MLP neurons of a small language model. Each row is named by its layer, matrix (down: output weights) and neuron, and shows model dimensions 336-463. Each number is 500 + 40 x the weight over its row's rms, rounded and kept within 0 to 999. Numbers have three digits each. A neuron's up and down rows have the sign that makes its largest values positive.
After each neuron's rows, "fires before" lists the tokens most often just after its 100 highest values on Wikipedia text that the model never trained on. A number after a token or word is its count.

L2.down1180:462516485417451396488511485571465477556476561499532460551480509493486445423540484442450463536516493451425461540547498525475539482462530484447523489483450479512558506447483544523565455550475460558404553519550471495616503532513511489505484570529462515524497497593439475539467442505478571412511500552507526432475449553453507491556485531524519531484522495498535495563515460537525504484480
fires before: "H" 17, "Y" 13, "; D" 9, "; T" 6, "; M" 5, "; B" 5

L2.down532:499444509503507455452503566536514484479566447547496508485583486493450519471514526498477487531575442479546484517419476453547493485514576562467516526516533497505467495487508505562486561489515521526441560539521482459413546432529503527458545491502613434519524452486463491531511488490528416508479548523462486504506520467544565484474463572537415488492537475502514477545542521525448553537523
fires before: "0" 21, "\n\n" 13, " The" 8, "- J" 7, "-" 6, " As" 4

L2.down2408:473462441399478525505493516508482515517504486421544517441497479478512492516435520477522515470526499537437514480531497480525441477502506489509508532449487517478449482435484527396503508501457531573500507649461475501474460488520456489519483544497552548462510504505485512499442502569474543513441515460454548495483518495501492483530519505533551553524492510501491420584506473464532616546489
fires before: "\n" 70, "\n\n" 29

L2.down522:516571498499475593455461550464483526504478474487530513422546510515481547485525549513487463513537457519477584451554540467501452468505494465508537536564476433459451475473583507502464464424535502450546542511544403473508463489536471485419607542553450471544535503534521504521521462449509547524496407522553554374473436549474548457489554550575460535451492446503510439517501404523471585540545
fires before: "\n" 55

L2.down2003:505570485514496475542460462492529535489477570504495449492535478483530503485521524452416485531539533547457535467545518484497488515452506468466529490471578521500517526475570512463516490534545461531439570490463473477500566512508464492532515550542585424443499437480502468530455451524569568530478523488482459568436445510515476597500478468434435510479550467486492439567541461505520465457471
fires before: "\n" 20, " | Apps | Goals" 11, " | " 11, "–" 7, " |" 5

L2.down580:544486526559499571467576554523493482489487529540505527528519526602547483544577510462455413493540475493528528501531541510392557494527505530493477457496537499462510490452537495514446484461429502470452550473523565500504543538554483542511489467509449433458602512566460496536538477468475551525494446476519473455502450430507460515446477487518502530491496451553482463484481528493460475498526
fires before: "2" 14, " | Apps | Goals" 10, " medal –" 8, " metres" 7, "m" 6, " m" 6

L2.down891:514472461596440488497522514514489450434521550475442526436496523540529479463454398464521487521472540526502518522482495437481542466444528595555447524522489468467466420494512467517445596409522491482524498472475537502532444518547503528515487500511534491490479495480538478497487540503548490567501469396492508491552533473485514512474501499451533508446483534492556498542430501482497590550476
fires before: "2" 29, "1" 10, "| " 10, " CD" 5, " in" 4, " Independent" 4

L2.down1592:459514463523474395509495537573552515486566599488469492438463547522473587509501560566505534524498492505497514472577405428465515541561518475530468487469508548482495456548467529432524558448459462510511428580501532476439520520509465487531517504496421563522508532465469512490434465501532516506474492499558450464571547450586546455422468468486468425447411479476444559435600456541455531472525
fires before: "." 31, " | " 6, " (N" 6, ") | " 6, "% | " 5, "0" 5

L2.down1274:493493519508454467537515462498528484534483472550484503531462523471515531477534564493504502555488484542496494539469482501460495470547447497456432512538498490490473520500513458500508447444488482499476501510494451463471461486426541529551478528479495512528504365488469502537470501489509488537553500440437508409517491531559537540551536469496505520534494539450476478512507454466478506569510
fires before: "ia" 19, "ian" 17, " First" 7, "ino" 5, "stan" 4, " Empire" 4

L2.down727:561462561479450503414512564454463519527469584458551484535564457540517465508471472571499476449437498497517460489438517501492525504500496488559498494605520458491478526503480503532491435520532493534512473516507481524540454518533556502523554490431522556565497503518501496540485443488563495539568435522522521459478481465543494503547490583531487499477529519552565558455499438515485531446500
fires before: " | " 30, " | −" 9, "; " 8, " | Y" 7

L2.down468:476447469551547487485600384572402506493439456534510557434476474510565550485451445524443514481517493459457520546481593422481462413494491506479505513490547474544456559449500499472507473534509487517444495461493449455493463460483534493570557504503515445421556416516515514510533509599518542538487435483454483558512483417462471481510490521466500503457511490509473432533465638511538557464446
fires before: "ö" 11, "ord" 10, "stra" 10, "tal" 10, "and" 7, "f" 5

L2.down1970:478562501544542478476534527548504481497462494463493474558493521532500535492496534467515494561500506450521549444521491507555541502461522545488530454452484569498502427552541523479547557491481455477428497411469456530507512539494506480466408468502491443485534491494545454486473494499506413503515485536533489544564542476451513448466481459513550485501419473503497463496497474451514430470573
fires before: " | " 22, "." 20, "," 11, " | +" 7

L2.down628:526523509497507467465522482482497440488471465446464577469524487507501540468517540501513469499521532557514504537492533511512510513527444530509606503414513527543516510521465521521405493487532521514545482504531502495433446555425490502484483453541487542555560588497561484499527544508557578478462513526493528447473530496468443468531510541578571465562534557513494477477503511477507520473544
fires before: "2" 27, "1" 15, " " 14, "30" 4, "i" 4

L2.down1028:431493468486479485506560474463460516558533514539539477556597462397491500593562512511500445474521506548557542452515496503506391551522513462499468497487470475565519487528483533457514533445447461522509508543544489502467557466503555488528473523493468524539474516486528458457520500585504499470473504501533476472469555550650455542455521493526555443428476500537479535488470509441472435486509
fires before: "." 56, "% | " 4, "C" 4

L2.down1453:549452550389501479507470517511442506490529545509525470453480479570561472524540508524522457466532542461483507467573529413534558512484492483491550422541563552480462494474478532506569463485473514532554465547466446499504481450562525437481555534463483588532419438433443466591531530478463483505543490534464478514520527482515530514532469562527490536586514494544462490495528462469527469474469
fires before: "." 19, " | " 12, " |" 11, " | −" 8, " (" 8

L2.down531:471504535554533481527486434469450490486519426588505538478492458510564487513463510460457464480499532412539529525473482441442565500465507527480464517467550452490585475483488535526487593541414477499502524518516564462540462481545441524552522486483477509521451468477515469521457529507510574470475469571502498510564542479549548443560470469499496492502511559508505545527495430459457493474604
fires before: "\n\n" 54, " She" 5, "On " 4

L2.down2098:513508495469552443490500568520495478589509467542547551500495467498546536521470520523582559488583560495475476440450532459475545526482479536506508497534548545503471461519498519565513517497502488511518532491542512516490485432457558484500439463499446522470514535520546559481502557431504463469510494505496481539535474485416560507474496559507514499424483531498548589542454500461449487537510
fires before: "2" 24, "\n" 14, "1" 14, "\n\n" 7, " / (" 4

L2.down2558:600538501480488457495458464535525532492441484486441476542504465532485514463551460479466524504565540516479428452548474556448535475495452458505487485480514483499516471515511458529427511526495539563503500479509500498485475471437489533466509573511459519484519582487499542481512546525515441442543499514511510504459517537521481471500554490533515586502462556423529532583507468451487495569558
fires before: "2" 45, "1" 37

L2.down2025:562517454474458546470495469476441484496452509351466545484527506384514463497481506463470471498487499492519504456481508470544493497494495490511544533507502520485478466495486513422495494474535454528497511595450566443469510546488440498497558514505548531484585457477530490482504570495511469527414449542501537491492510518498452548556463450525480537536507447489517477570430424460550520498463
fires before: "\n" 67, "\n\n" 33

L2.down1704:451555464515518584518459440490485489487454533567488529513449556525527493548624494517502554517486458495542473529477558404450494537536521482465542569541510534555419466448470477505479559525517542510501425467488538558521526513516445541511498509526500541572548557535490491519494459512583516516508507515490511481483495492525461460533519469531508556474482486544513497530539544537480514478477
fires before: "\n" 34, " •" 20, "\n\n" 10, " | Apps | Goals" 10